{
  "d_mlp": 640,
  "activation": "geglu",
  "rope_base": 10000.0,
  "qk_norm": false,
  "tie_embeddings": true,
  "lr": 0.000968,
  "warmup_steps": 369,
  "decay_shape": "linear",
  "seq_len": 384,
  "train_tokens": 161900000
}
MLP neurons of a small language model. Each row is named by its layer, matrix (gate and up: input weights; down: output weights) and neuron, and shows model dimensions 0-127. Each number is 200 + 30 x the weight over its row's rms, rounded and kept within 0 to 999. A neuron's up and down rows have the sign that makes its largest values positive.
Before each neuron's rows, "fires on" lists the tokens most often at its 100 highest values on Wikipedia text that the model never trained on.

fires on: " The", " the", " te", "\n "
L7.gate144,187,210,173,215,234,163,250,161,202,191,192,210,203,225,203,218,189,203,203,242,194,236,263,187,196,189,135,176,212,194,223,203,205,201,213,204,177,132,228,193,204,215,192,182,239,161,169,238,189,218,207,206,182,169,213,167,183,223,197,203,201,163,186,127,211,179,205,207,260,191,183,170,186,167,176,222,161,219,155,230,242,233,191,215,235,200,227,198,191,216,176,157,191,184,229,184,232,205,154,215,166,188,213,238,175,179,181,189,171,192,154,211,250,141,219,233,164,219,204,219,205,214,206,225,188,182,160,228
L7.up144,145,213,202,154,243,157,211,180,204,203,219,178,225,194,182,171,186,221,210,201,225,217,270,269,216,155,173,208,221,218,215,226,180,175,126,160,209,195,183,210,207,235,230,149,137,211,204,185,195,176,198,193,219,182,200,204,223,173,186,205,184,200,205,191,126,207,221,187,193,222,179,191,153,175,99,187,228,168,184,214,192,192,202,216,197,204,161,148,256,201,151,190,247,212,195,165,182,256,225,209,219,205,224,202,206,203,180,216,164,142,225,224,178,219,189,160,169,238,164,204,194,148,205,189,172,147,192,185
L7.down144,244,214,206,180,202,209,153,210,210,188,181,191,190,205,210,230,188,197,157,229,244,239,190,190,207,199,210,211,135,210,146,216,204,217,232,198,189,189,202,246,211,197,247,102,203,197,216,164,168,206,229,231,191,159,187,242,209,232,222,202,184,189,149,219,233,161,150,176,271,243,222,182,205,181,220,220,172,270,178,215,213,211,218,194,192,185,164,210,166,207,232,109,238,212,158,161,220,223,246,184,212,214,161,213,176,206,224,196,224,194,236,202,210,182,218,260,219,182,191,173,203,177,227,186,203,202,249,220

fires on: ","
L4.gate542,218,208,189,207,189,204,210,158,165,171,252,223,239,207,183,234,238,196,242,229,201,172,181,209,229,231,238,136,167,193,195,167,198,245,182,134,156,162,193,208,110,175,153,247,192,195,170,178,203,203,218,172,210,188,251,229,189,180,210,206,226,176,243,217,245,199,207,267,184,218,228,172,200,153,196,204,206,163,275,198,180,177,190,206,203,162,173,159,214,259,257,202,173,176,276,248,220,172,282,238,182,232,178,185,183,187,220,210,162,211,153,197,205,211,200,220,197,183,215,224,127,200,203,173,260,182,159,200
L4.up542,195,167,241,188,229,201,180,181,247,193,171,208,256,234,170,172,182,261,188,169,203,192,244,155,226,169,209,129,208,209,189,177,163,183,191,192,252,142,164,197,200,198,223,254,204,169,197,187,240,207,207,158,207,167,168,172,214,157,209,210,219,212,160,238,235,204,161,207,186,142,145,190,187,182,166,166,210,219,201,189,221,169,202,153,189,162,178,178,221,247,191,124,167,240,263,183,208,244,192,198,198,271,213,209,177,174,234,191,167,205,175,218,193,190,133,215,201,197,170,209,166,245,221,225,233,168,279,196
L4.down542,221,200,192,179,206,204,223,197,198,201,174,212,198,163,186,236,232,184,207,258,210,238,201,226,196,234,173,187,183,181,180,236,230,198,198,201,196,198,275,212,198,189,181,149,210,191,176,172,224,268,169,210,210,197,221,231,183,212,193,189,249,238,214,201,184,175,231,197,176,277,213,227,165,196,223,212,167,242,147,233,163,234,204,195,190,277,121,222,194,203,193,294,235,164,200,234,203,141,232,210,221,137,200,211,254,205,193,221,213,218,192,161,262,164,204,182,203,184,222,226,192,172,166,201,183,246,181,182

fires on: " the", " The"
L4.gate420,196,169,212,256,206,216,195,198,216,199,198,221,157,205,155,213,167,206,175,190,207,223,225,183,252,158,155,175,184,227,202,153,205,198,200,172,219,187,249,220,194,203,240,152,178,198,223,228,187,159,237,225,227,189,222,234,223,227,239,130,185,177,229,206,221,202,197,197,200,179,226,173,218,247,198,253,230,200,175,183,199,189,201,148,224,168,155,149,231,204,234,170,256,154,192,229,107,232,240,238,206,250,192,177,192,175,209,193,194,160,205,191,223,191,184,253,193,197,162,244,206,180,263,162,183,212,261,290
L4.up420,198,200,160,222,224,175,170,193,188,216,173,178,251,259,180,215,222,242,174,196,168,205,237,233,210,172,246,182,204,191,175,189,178,183,170,244,194,181,213,177,186,222,143,234,205,253,209,223,202,188,194,208,213,184,213,221,195,165,211,184,226,221,189,192,187,243,214,192,142,184,186,213,135,211,155,212,282,182,191,144,227,238,199,255,299,206,139,199,215,208,251,217,216,171,205,202,251,239,169,167,206,177,252,234,226,205,190,231,215,208,230,196,192,217,184,182,243,222,208,231,180,168,174,182,212,179,217,185
L4.down420,188,184,188,185,158,225,193,219,211,228,228,215,123,193,207,185,183,170,165,225,213,217,185,171,210,195,101,189,189,171,171,234,189,219,215,129,208,206,253,247,166,214,214,177,149,125,196,143,208,88,239,210,212,224,173,150,222,249,258,212,181,214,201,199,195,179,214,157,235,212,205,217,216,169,196,208,187,216,190,229,213,238,213,153,182,200,173,162,211,177,187,190,186,165,204,176,129,218,265,206,197,245,169,199,199,157,214,195,222,194,182,217,190,213,165,220,233,204,200,251,247,230,186,167,163,218,228,193

fires on: ",", " She", " Te"
L7.gate376,215,175,196,272,202,216,185,189,173,238,202,233,182,225,266,225,224,144,176,213,197,183,191,179,200,185,147,223,236,134,183,225,239,205,216,194,237,163,187,239,198,200,202,168,190,153,197,218,211,235,210,177,202,216,238,223,227,191,284,178,207,186,259,203,129,207,174,198,202,214,220,205,215,188,202,245,166,209,204,231,190,187,278,226,228,209,227,217,194,214,204,175,231,248,197,214,215,215,199,226,207,252,211,208,228,194,184,168,168,252,216,183,175,150,208,203,227,235,240,189,213,190,197,192,180,208,218,130
L7.up376,164,157,166,217,218,187,251,168,193,228,210,171,245,184,219,215,177,176,157,213,222,212,210,165,225,185,184,171,203,217,209,175,237,229,183,165,179,200,198,215,145,154,163,190,164,181,288,204,218,172,151,198,170,202,193,194,206,207,182,178,155,214,207,227,199,264,252,195,218,250,199,167,171,174,221,208,184,162,184,175,154,169,164,210,250,234,157,173,244,220,191,192,208,219,241,177,238,230,180,261,227,207,200,176,253,182,142,197,183,176,194,187,192,194,211,190,241,195,232,247,218,202,182,151,250,141,208,216
L7.down376,224,181,245,206,181,176,200,195,205,237,207,214,181,256,218,196,199,216,206,230,201,219,180,202,188,201,209,277,203,137,167,260,182,213,299,199,235,174,185,221,226,207,221,216,242,155,165,206,178,189,211,156,215,193,237,170,187,188,204,207,188,231,175,203,180,209,180,234,205,152,171,221,166,175,208,182,224,205,220,244,203,166,273,209,188,226,241,187,229,176,237,175,164,203,212,242,193,196,236,209,214,187,182,193,184,221,217,185,179,296,176,192,161,179,148,236,222,228,215,205,184,179,240,196,167,209,256,117

fires on: " Har", " local", " Bol", " commercial", " federal", " 93"
L3.gate620,237,198,189,202,169,275,208,182,189,223,188,226,207,206,222,177,231,205,180,165,219,178,197,203,156,209,169,192,191,196,267,215,148,260,252,237,161,103,212,229,160,215,187,182,179,177,154,168,157,166,204,210,212,205,159,231,169,261,239,245,173,198,188,218,179,172,206,213,189,183,204,232,208,153,199,197,235,234,227,225,243,190,190,218,190,164,228,173,199,241,187,169,233,186,156,160,167,183,220,175,172,221,190,218,163,173,204,206,194,175,239,188,215,226,195,197,200,172,169,226,201,195,133,229,150,175,240,168
L3.up620,166,203,181,225,195,203,126,228,266,208,199,230,218,181,230,234,200,178,223,208,236,191,245,207,185,190,240,265,215,216,226,210,223,259,203,203,192,96,169,166,195,174,175,232,215,227,211,179,179,198,182,215,199,218,182,184,227,213,195,200,172,214,230,208,213,190,226,224,232,212,200,232,200,178,231,168,221,181,253,218,188,174,182,256,178,199,242,216,145,208,175,168,221,168,196,232,188,228,189,264,173,189,218,185,212,209,151,186,206,191,234,219,189,265,221,166,172,172,226,171,211,185,240,238,130,200,160,225
L3.down620,226,239,200,141,214,196,254,207,128,193,182,181,202,216,177,190,212,259,223,183,211,195,181,195,221,236,159,145,218,264,181,189,153,192,204,195,203,228,236,212,220,214,203,239,172,164,205,205,219,191,221,147,190,182,176,238,178,212,235,194,199,187,229,202,196,174,173,178,179,219,175,179,120,196,162,242,178,253,118,173,266,201,245,177,164,199,193,170,208,219,191,200,198,200,234,195,197,186,209,155,229,218,185,229,196,169,230,230,230,196,189,164,189,157,187,218,184,171,201,222,183,236,158,174,232,182,258,220

fires on: ",", "19", "S", "K", "L", "C"
L6.gate508,228,226,167,185,165,175,185,207,212,211,164,220,202,197,176,212,199,253,275,236,126,192,181,179,196,202,199,159,191,181,167,170,218,207,157,165,193,238,239,183,170,155,149,203,181,170,234,223,221,218,248,201,175,237,188,225,222,224,206,215,214,259,229,180,213,193,193,228,185,265,221,199,189,167,253,172,174,174,155,155,193,206,185,190,202,197,206,227,202,181,207,185,144,177,196,199,156,172,273,279,214,177,152,157,246,122,208,235,217,184,199,226,209,282,174,165,227,182,198,217,217,251,201,167,194,191,219,168
L6.up508,209,222,191,169,148,224,145,264,200,187,163,161,190,157,187,156,225,224,258,232,226,181,187,180,187,228,183,162,175,163,220,166,222,249,248,144,196,218,200,204,165,230,156,200,175,165,227,283,198,181,173,188,245,210,193,195,180,232,187,183,200,191,188,217,193,196,236,211,224,216,219,233,178,179,223,171,257,140,186,195,210,201,226,222,223,214,193,173,158,205,206,191,192,249,197,174,200,208,206,205,211,212,187,199,191,206,239,189,171,192,200,190,206,170,180,155,205,182,158,179,140,182,205,212,212,173,188,193
L6.down508,197,140,192,230,195,194,168,171,220,229,205,182,182,205,216,200,211,142,196,181,171,171,158,244,191,148,237,237,242,244,247,264,236,158,180,214,197,259,269,195,240,196,222,188,164,178,185,210,222,193,179,189,178,230,163,216,233,189,179,247,188,246,236,185,229,162,186,234,192,190,212,169,197,176,202,241,179,278,183,187,190,242,222,213,220,167,213,194,211,241,180,218,162,217,242,229,195,188,187,200,225,143,188,187,215,214,161,204,244,221,224,188,214,214,193,228,168,204,252,195,160,186,196,257,190,235,208,184

fires on: "3", "5", "0", "2"
L3.gate514,201,249,256,208,186,147,249,171,157,197,147,229,208,173,180,227,222,199,234,176,200,203,223,182,181,247,207,198,185,132,199,146,240,161,164,183,236,192,186,201,228,198,163,206,215,236,256,162,205,214,204,195,234,171,240,137,201,225,232,224,260,218,193,229,195,213,144,196,198,148,194,145,228,220,183,207,208,199,199,148,248,186,199,223,214,231,146,172,205,196,229,221,205,193,135,196,226,250,136,242,256,179,203,254,184,185,269,209,220,215,169,224,161,232,158,220,237,154,185,190,197,182,222,219,196,215,187,245
L3.up514,196,149,255,205,150,176,228,212,193,231,156,240,183,144,182,185,190,159,178,195,227,205,249,215,196,277,233,162,228,198,200,194,185,185,175,203,252,201,195,238,242,247,158,206,225,214,218,184,158,155,246,214,228,149,203,164,172,251,219,298,268,177,160,214,220,178,102,172,217,171,230,219,237,199,201,191,223,196,164,147,193,161,226,208,207,192,180,205,158,194,222,235,152,210,157,208,196,210,171,212,253,165,190,227,158,216,234,198,223,218,207,213,170,196,151,180,221,187,197,186,174,161,216,209,172,240,187,190
L3.down514,178,185,160,203,201,207,179,212,212,171,216,227,222,215,232,159,190,197,177,211,207,196,225,196,259,216,209,208,222,225,169,230,196,261,212,235,227,218,170,257,186,206,171,196,178,211,194,214,225,161,220,163,177,166,200,236,180,224,209,204,147,213,206,216,187,152,254,208,184,205,187,231,199,154,232,175,246,179,166,191,202,189,189,223,212,177,120,229,235,227,226,228,210,229,279,193,209,150,223,159,175,232,168,153,208,206,152,179,201,183,240,196,210,197,175,161,192,212,234,205,200,210,233,225,185,225,182,172

fires on: ",", "z", " money", ":"
L4.gate541,253,179,223,141,197,190,238,226,209,215,178,156,218,203,221,149,196,289,246,153,232,200,206,169,150,219,249,190,160,157,215,186,157,218,184,257,196,152,223,110,197,168,215,176,229,234,261,208,190,165,214,212,177,176,223,178,201,210,181,149,249,208,210,246,141,198,226,215,212,202,243,186,153,235,217,188,167,179,233,192,156,181,196,196,207,196,182,199,193,196,181,151,173,213,148,192,195,183,245,229,182,213,201,213,250,203,199,194,235,206,190,204,167,284,239,182,218,197,206,192,164,213,201,204,190,189,193,238
L4.up541,258,131,135,163,214,192,147,203,226,155,174,138,256,197,196,194,239,224,201,230,207,193,132,192,214,206,198,227,178,144,197,112,177,214,260,204,207,238,181,245,194,195,244,193,161,233,220,209,242,209,194,188,192,225,179,215,194,209,183,235,163,160,206,230,225,209,231,289,217,233,229,186,190,197,224,189,229,167,226,231,173,185,189,242,217,147,182,190,155,216,209,209,153,192,192,166,241,152,173,175,205,241,231,234,178,192,216,202,167,204,237,217,214,221,187,242,198,191,220,258,187,176,192,159,267,150,204,192
L4.down541,171,191,215,203,224,222,220,217,254,207,195,201,148,275,211,231,240,177,177,205,242,214,198,156,195,180,161,232,275,267,183,270,207,191,214,194,165,176,238,172,214,196,227,215,231,153,176,189,233,218,234,213,190,187,229,173,148,252,185,188,187,206,174,141,182,218,202,174,209,183,150,237,192,177,244,245,223,242,160,211,203,238,189,184,133,248,173,206,191,221,206,216,201,194,218,172,173,168,168,201,181,162,241,202,238,197,227,218,207,188,137,180,209,177,221,198,202,149,218,160,242,152,189,208,197,251,211,175

fires on: " had", "0", "L", " FC", " only"
L3.gate559,169,168,211,217,181,179,194,189,191,206,163,139,185,200,194,240,220,224,218,199,233,209,173,169,219,154,201,186,227,238,223,214,196,187,201,181,138,177,151,236,247,206,164,172,249,127,220,215,195,175,247,138,205,188,168,197,183,212,195,191,217,179,189,214,271,188,169,155,205,164,148,245,165,160,186,230,197,172,202,200,173,266,229,236,202,216,205,221,178,228,178,155,188,163,223,213,248,163,236,218,170,242,227,188,206,234,192,187,247,186,209,194,179,187,187,208,174,202,189,230,167,178,161,192,187,200,169,226
L3.up559,174,193,200,185,196,182,211,173,175,180,218,148,182,177,197,182,198,267,257,153,131,193,233,178,232,208,207,183,178,194,186,242,194,201,261,162,198,218,221,201,225,184,174,234,152,196,210,207,233,197,209,216,188,189,177,181,185,204,196,155,200,209,220,202,189,226,220,143,210,163,206,167,143,210,211,230,249,161,228,200,203,210,183,184,123,232,182,195,186,197,190,207,170,224,182,219,220,234,189,236,228,221,195,147,134,192,245,220,212,184,244,166,172,240,136,175,189,194,225,186,239,198,209,214,181,158,170,186
L3.down559,184,249,173,173,191,222,184,263,162,204,228,207,194,223,225,207,202,142,178,255,255,169,161,230,180,179,184,230,206,136,195,197,243,197,184,244,181,150,186,248,182,206,171,180,215,204,187,196,151,174,248,239,214,193,193,238,177,163,224,261,235,200,219,195,165,185,240,236,201,228,184,241,254,216,199,153,113,254,193,208,191,204,200,190,262,192,209,220,175,161,262,189,202,182,218,185,195,183,172,185,194,204,228,250,225,200,171,165,258,204,192,187,225,148,210,246,249,185,174,237,180,242,174,196,211,255,193,203

fires on: ",", "pec"
L4.gate415,216,206,179,218,186,186,221,216,201,191,215,245,199,202,170,151,262,203,220,201,159,193,219,164,147,171,270,241,174,127,187,176,229,236,221,172,234,187,227,179,147,205,173,206,216,180,215,184,219,222,168,167,228,181,227,196,222,190,193,179,187,181,254,239,186,217,241,228,229,227,214,211,207,167,244,207,198,216,242,236,167,199,149,184,197,152,230,204,236,224,244,188,151,205,212,230,237,179,277,249,145,143,163,218,179,163,191,201,163,252,208,178,240,272,169,214,150,174,201,202,203,235,193,213,182,153,252,246
L4.up415,182,205,207,228,195,174,238,222,226,179,173,186,207,177,173,211,193,247,194,232,237,171,199,171,201,174,253,176,227,253,180,184,221,173,216,191,265,249,188,221,132,152,195,209,221,232,248,243,208,206,167,195,223,188,210,259,213,179,177,217,159,143,158,217,194,186,181,191,196,263,223,173,218,202,174,234,177,132,207,168,171,169,252,246,184,198,175,206,194,218,182,195,214,228,194,183,235,174,214,227,188,285,169,174,226,162,210,214,218,188,212,224,197,163,216,221,284,177,207,228,174,213,217,180,212,171,241,208
L4.down415,204,181,224,258,208,189,199,200,216,219,198,196,232,192,202,227,212,205,161,162,147,229,190,185,148,186,145,229,177,185,181,201,211,169,159,225,215,169,175,167,198,217,194,193,291,199,182,148,198,221,216,148,241,213,220,241,158,242,238,204,177,228,229,170,166,208,171,214,213,153,210,236,159,187,278,196,234,282,170,170,169,232,195,164,163,232,177,171,212,204,238,204,179,191,196,198,175,250,171,228,205,177,158,146,210,258,192,176,161,228,206,170,210,175,193,177,139,185,230,203,219,213,156,220,165,227,160,164

fires on: " well", " also", " commonly", " wide", " quickly", " Administration"
L4.gate518,217,209,166,235,183,210,198,226,214,234,192,218,192,200,253,162,241,202,254,109,215,208,175,108,190,217,223,180,172,197,200,212,172,209,186,201,165,238,225,168,227,208,184,227,214,268,157,213,227,220,170,229,167,219,201,194,227,224,224,198,192,220,172,201,223,205,218,263,225,179,228,205,238,165,257,223,223,207,213,182,211,208,201,213,176,225,185,199,175,222,217,238,190,211,187,167,217,203,194,256,220,180,198,142,154,178,132,238,198,192,180,175,164,215,242,210,280,214,199,173,234,225,206,221,200,192,167,235
L4.up518,154,216,232,210,237,228,160,135,210,220,190,211,207,189,204,148,181,175,176,159,212,224,206,148,206,188,215,185,188,169,210,206,176,149,258,249,181,233,214,269,191,176,155,226,236,209,157,184,167,168,202,221,201,185,169,248,233,219,197,153,236,166,199,217,211,167,250,220,210,229,237,186,228,143,233,205,168,217,155,168,154,244,195,198,179,188,200,241,193,199,192,227,232,207,210,228,203,209,216,177,175,187,196,167,158,257,207,195,174,172,193,231,188,196,177,213,226,201,192,187,187,224,190,188,203,209,171,196
L4.down518,144,180,249,191,217,193,195,150,196,174,197,195,205,200,171,203,172,185,196,236,188,213,199,275,204,212,163,221,234,198,190,196,136,187,225,182,229,211,163,245,156,178,210,174,176,192,196,217,166,190,176,178,239,186,203,254,225,216,130,142,231,207,190,174,221,213,246,164,173,185,181,163,169,145,185,232,187,193,201,180,218,210,199,174,229,190,234,257,150,161,140,127,189,179,219,166,192,211,177,194,186,173,231,231,222,225,277,180,202,216,225,235,222,214,209,196,144,227,189,207,179,219,191,193,175,239,214,213

fires on: ","
L8.gate266,239,203,155,225,227,239,217,176,218,184,189,172,240,254,217,243,193,197,216,249,169,212,118,155,169,245,238,242,246,211,201,222,153,190,208,164,150,206,274,143,210,170,223,216,215,162,185,182,222,202,153,193,215,237,206,228,213,223,177,246,203,208,210,190,251,242,265,231,241,225,235,237,179,188,234,201,200,231,194,231,210,185,214,213,213,211,167,214,228,303,229,199,177,174,233,216,252,210,183,219,174,175,193,178,235,159,232,153,214,191,198,153,194,232,175,207,206,201,193,169,236,205,214,191,207,207,153,177
L8.up266,176,172,218,253,180,198,203,228,207,171,225,266,168,223,170,231,187,172,227,238,176,216,196,210,164,218,215,203,216,186,200,215,188,210,165,207,234,173,169,189,192,230,151,216,231,198,211,167,221,224,240,205,216,183,251,169,243,199,158,167,225,158,235,220,153,162,149,255,221,266,188,167,264,202,221,212,220,193,221,231,156,191,204,217,186,183,213,191,179,228,200,211,171,190,209,174,159,250,189,231,226,233,201,200,189,195,238,179,248,213,180,196,123,221,160,211,194,134,202,188,226,232,172,128,224,163,193,248
L8.down266,256,204,226,217,196,177,201,209,181,211,223,127,182,193,180,196,170,189,163,190,158,232,195,190,180,213,174,202,179,211,155,172,247,212,204,184,115,204,234,161,198,226,179,223,188,163,176,223,241,234,239,193,206,242,171,238,200,179,168,201,149,267,186,163,207,183,259,182,186,222,189,186,140,175,200,191,242,227,147,160,170,148,197,187,210,216,100,175,229,180,196,260,240,170,232,242,227,189,220,197,177,207,173,193,241,210,171,219,178,206,227,200,267,179,197,139,198,228,211,187,158,193,204,173,206,244,149,173

fires on: " |", "0", "6", "4", "8"
L8.gate570,180,188,191,214,168,198,213,243,177,235,192,207,210,191,269,194,181,182,265,173,265,201,203,149,163,160,184,194,155,127,173,162,202,227,177,199,151,201,166,231,238,175,248,190,167,188,157,176,195,233,211,212,172,192,176,125,195,219,176,217,222,232,267,217,158,215,152,194,178,202,223,173,242,206,237,177,234,194,217,195,228,165,149,203,182,187,222,185,188,189,202,168,183,161,174,157,191,227,198,192,193,143,189,219,182,179,155,172,223,219,171,179,183,232,197,223,220,199,264,207,210,174,173,176,198,215,200,231
L8.up570,205,151,205,159,242,179,227,242,168,170,199,216,211,200,189,217,218,236,198,174,180,210,232,225,174,200,224,203,170,196,235,180,147,209,227,225,188,214,179,193,182,220,223,169,214,193,154,153,179,182,214,173,174,182,212,139,113,145,176,223,175,238,212,239,192,158,180,213,182,205,250,248,161,200,146,197,192,234,222,136,245,202,190,235,178,196,168,209,160,217,234,182,209,251,188,254,271,190,182,236,211,205,202,195,182,186,220,189,163,189,185,192,128,175,213,140,208,156,216,160,175,231,176,225,272,203,237,198
L8.down570,238,204,253,207,255,202,155,199,200,153,192,206,234,214,199,236,185,202,230,200,190,258,220,220,204,187,169,206,188,185,221,159,142,169,261,211,203,164,178,182,207,209,258,242,186,220,233,152,189,183,179,167,202,158,211,195,196,178,214,178,208,225,202,190,183,144,233,184,263,220,223,238,168,157,174,185,175,214,145,186,159,185,233,177,198,215,133,228,166,230,194,139,191,204,150,255,211,197,189,180,232,207,206,170,180,183,203,201,139,183,185,229,176,145,170,179,199,254,203,216,128,218,218,201,216,124,229,188

fires on: " m", " km", ",", "S", " second"
L7.gate234,203,244,232,203,189,225,185,217,197,243,164,181,164,221,164,218,159,236,233,149,184,231,221,206,241,185,161,198,202,170,120,207,253,209,163,217,182,200,182,212,163,185,197,227,247,203,191,233,208,203,235,187,205,250,187,185,191,169,172,208,230,262,157,226,182,208,184,210,198,188,168,158,209,221,229,213,228,215,215,248,231,210,163,209,263,260,216,202,170,207,197,215,253,208,207,185,223,195,249,231,163,201,207,174,192,211,185,176,216,226,194,210,211,231,210,198,200,149,170,233,195,203,157,169,233,205,209,237
L7.up234,206,189,178,209,186,215,173,255,194,246,223,206,169,188,194,180,190,181,228,187,181,253,164,193,232,262,184,220,170,205,184,231,240,206,170,206,202,237,202,208,175,207,189,184,170,198,176,189,192,208,261,231,188,160,177,200,181,236,187,215,184,222,227,200,148,201,204,166,162,302,221,219,224,175,181,183,166,206,185,157,185,181,167,169,181,204,239,187,179,106,168,235,204,160,213,209,158,222,205,153,148,242,120,207,164,173,215,154,201,222,202,216,168,224,191,209,206,135,162,185,188,173,204,208,170,206,250,209
L7.down234,192,180,167,244,203,130,137,203,215,132,169,217,216,188,227,173,195,183,198,172,235,156,173,201,189,232,271,218,208,242,229,215,196,237,215,185,217,230,191,198,229,165,170,234,170,221,170,190,259,166,174,194,135,202,212,209,208,191,220,210,216,220,228,190,285,201,245,250,173,173,195,157,186,156,192,204,181,216,189,153,229,196,202,199,184,180,271,184,212,207,165,210,183,202,227,214,213,240,177,207,192,181,207,215,163,235,145,236,257,180,199,218,181,197,209,206,238,245,213,185,167,237,253,231,198,239,198,222

fires on: " The", " the", "The", " early"
L7.gate36,181,224,205,175,208,199,222,205,177,227,202,235,203,235,170,199,181,209,173,215,218,210,209,205,159,211,178,154,163,210,229,242,181,179,173,149,221,200,298,216,204,206,197,218,146,214,226,192,211,181,197,235,219,176,160,187,228,201,212,233,168,207,240,169,226,199,215,191,207,190,248,183,230,243,208,245,216,205,157,218,262,167,209,186,220,203,205,177,170,209,212,153,185,219,174,164,172,195,192,222,188,256,192,229,239,204,186,191,240,216,174,187,221,260,204,203,228,148,197,181,257,246,170,199,193,207,220,169
L7.up36,178,239,196,158,226,187,211,190,179,247,251,179,223,167,129,220,226,166,206,211,151,227,207,197,220,183,247,216,197,243,191,226,181,258,142,202,223,184,193,242,196,249,232,232,254,177,257,221,222,160,215,262,148,223,163,178,207,191,207,176,201,220,253,193,193,194,234,263,190,194,217,199,170,228,209,220,205,159,222,205,232,188,191,175,183,248,152,194,194,225,201,190,204,191,205,195,143,229,191,169,209,191,216,161,186,207,182,187,190,176,214,184,233,223,177,218,189,186,229,194,161,139,193,172,169,140,137,138
L7.down36,230,209,198,212,169,233,193,223,157,220,218,219,161,225,199,163,267,182,186,213,232,251,143,165,225,159,128,227,170,192,193,220,184,226,205,189,193,183,220,244,202,169,229,226,161,205,211,198,197,148,227,198,226,202,215,202,186,215,242,195,256,190,200,184,209,132,199,168,212,173,214,185,222,160,237,159,158,196,186,190,208,209,224,206,181,189,160,163,198,182,208,165,191,180,162,195,201,238,196,204,190,265,217,208,250,207,234,235,215,224,175,245,226,120,198,228,263,155,219,235,246,200,264,207,201,220,210,182

fires on: "0", "2", "4", "3", "1", "6"
L4.gate258,184,242,254,199,210,182,183,235,166,233,153,230,231,147,172,229,197,262,240,175,214,179,204,205,196,214,169,182,175,110,191,141,220,196,234,190,207,139,203,188,172,170,174,168,190,204,150,77,184,200,214,204,222,191,185,133,161,175,183,237,138,277,225,214,173,237,206,235,197,216,248,206,177,205,206,252,244,231,268,149,209,156,209,236,260,216,210,233,217,198,226,173,207,164,211,207,206,182,222,202,200,209,228,146,164,172,197,183,231,246,203,188,164,224,181,176,206,184,188,210,182,177,180,211,206,179,195,206
L4.up258,228,147,234,158,199,202,159,231,195,237,189,215,171,221,218,279,243,196,229,163,237,145,232,181,289,158,210,185,204,207,210,201,144,204,212,185,226,198,209,173,204,195,165,195,151,230,249,205,182,188,193,193,149,165,189,196,159,180,167,245,200,203,226,273,218,218,226,137,197,158,195,202,267,196,241,172,222,195,242,184,207,213,198,187,186,173,197,206,202,221,200,115,241,182,178,192,240,214,172,227,157,211,151,143,206,212,172,221,208,187,228,138,249,204,213,219,216,176,250,213,206,164,255,179,229,147,131,222
L4.down258,191,247,196,188,190,208,161,220,167,189,171,226,186,261,153,176,199,185,228,207,248,217,151,245,134,217,188,192,194,143,146,223,167,244,246,160,126,231,211,230,194,215,208,161,196,238,221,197,142,181,239,186,219,243,205,138,162,210,242,236,185,241,162,271,193,210,216,209,209,224,211,161,158,165,175,233,203,327,208,220,211,220,165,219,200,189,162,187,206,190,179,195,175,241,148,196,182,192,273,199,209,179,215,191,194,220,217,216,258,196,136,220,158,168,202,183,223,211,187,230,221,180,215,209,198,215,135,203

fires on: "9", "8", "5", "4", "3"
L4.gate620,189,221,220,170,178,176,202,224,156,190,170,234,191,189,190,228,283,205,241,88,203,200,202,195,179,192,174,232,172,149,143,159,242,180,129,193,204,128,195,195,201,174,174,182,178,204,205,179,226,214,214,192,247,189,188,94,187,207,188,234,184,268,220,219,153,191,161,210,205,179,208,178,218,224,214,239,248,199,244,168,194,177,194,195,211,187,213,175,192,232,241,221,238,179,164,198,180,196,213,216,171,166,145,190,207,158,197,144,184,182,245,198,183,213,221,182,223,188,232,188,200,196,203,202,237,212,221,185
L4.up620,162,187,242,193,153,211,183,216,193,182,200,213,222,219,210,149,191,177,282,166,236,131,249,226,219,243,179,171,189,217,165,165,188,212,204,183,175,221,189,224,183,210,174,223,167,165,209,179,190,206,246,177,179,187,203,181,180,247,242,160,215,252,262,194,163,230,186,186,169,176,191,222,172,152,180,215,191,193,223,144,193,150,201,217,236,198,160,165,207,240,189,135,187,150,208,182,228,227,254,151,246,186,170,167,189,226,235,161,183,204,205,183,194,234,208,184,213,195,229,248,197,157,179,206,179,210,191,214
L4.down620,135,199,212,247,248,200,176,202,211,181,172,168,247,233,199,192,196,241,218,176,148,178,206,268,213,229,179,201,180,216,174,192,188,165,171,187,219,214,197,179,287,198,210,114,205,229,238,167,178,247,246,164,206,205,165,179,200,177,212,247,212,185,210,206,165,204,224,199,195,197,270,244,183,139,164,262,245,223,197,190,236,132,228,203,213,230,165,204,221,240,147,196,227,197,228,248,170,210,151,217,195,195,189,181,198,207,222,174,167,199,177,229,175,163,191,156,240,197,239,183,156,163,205,189,152,218,212,260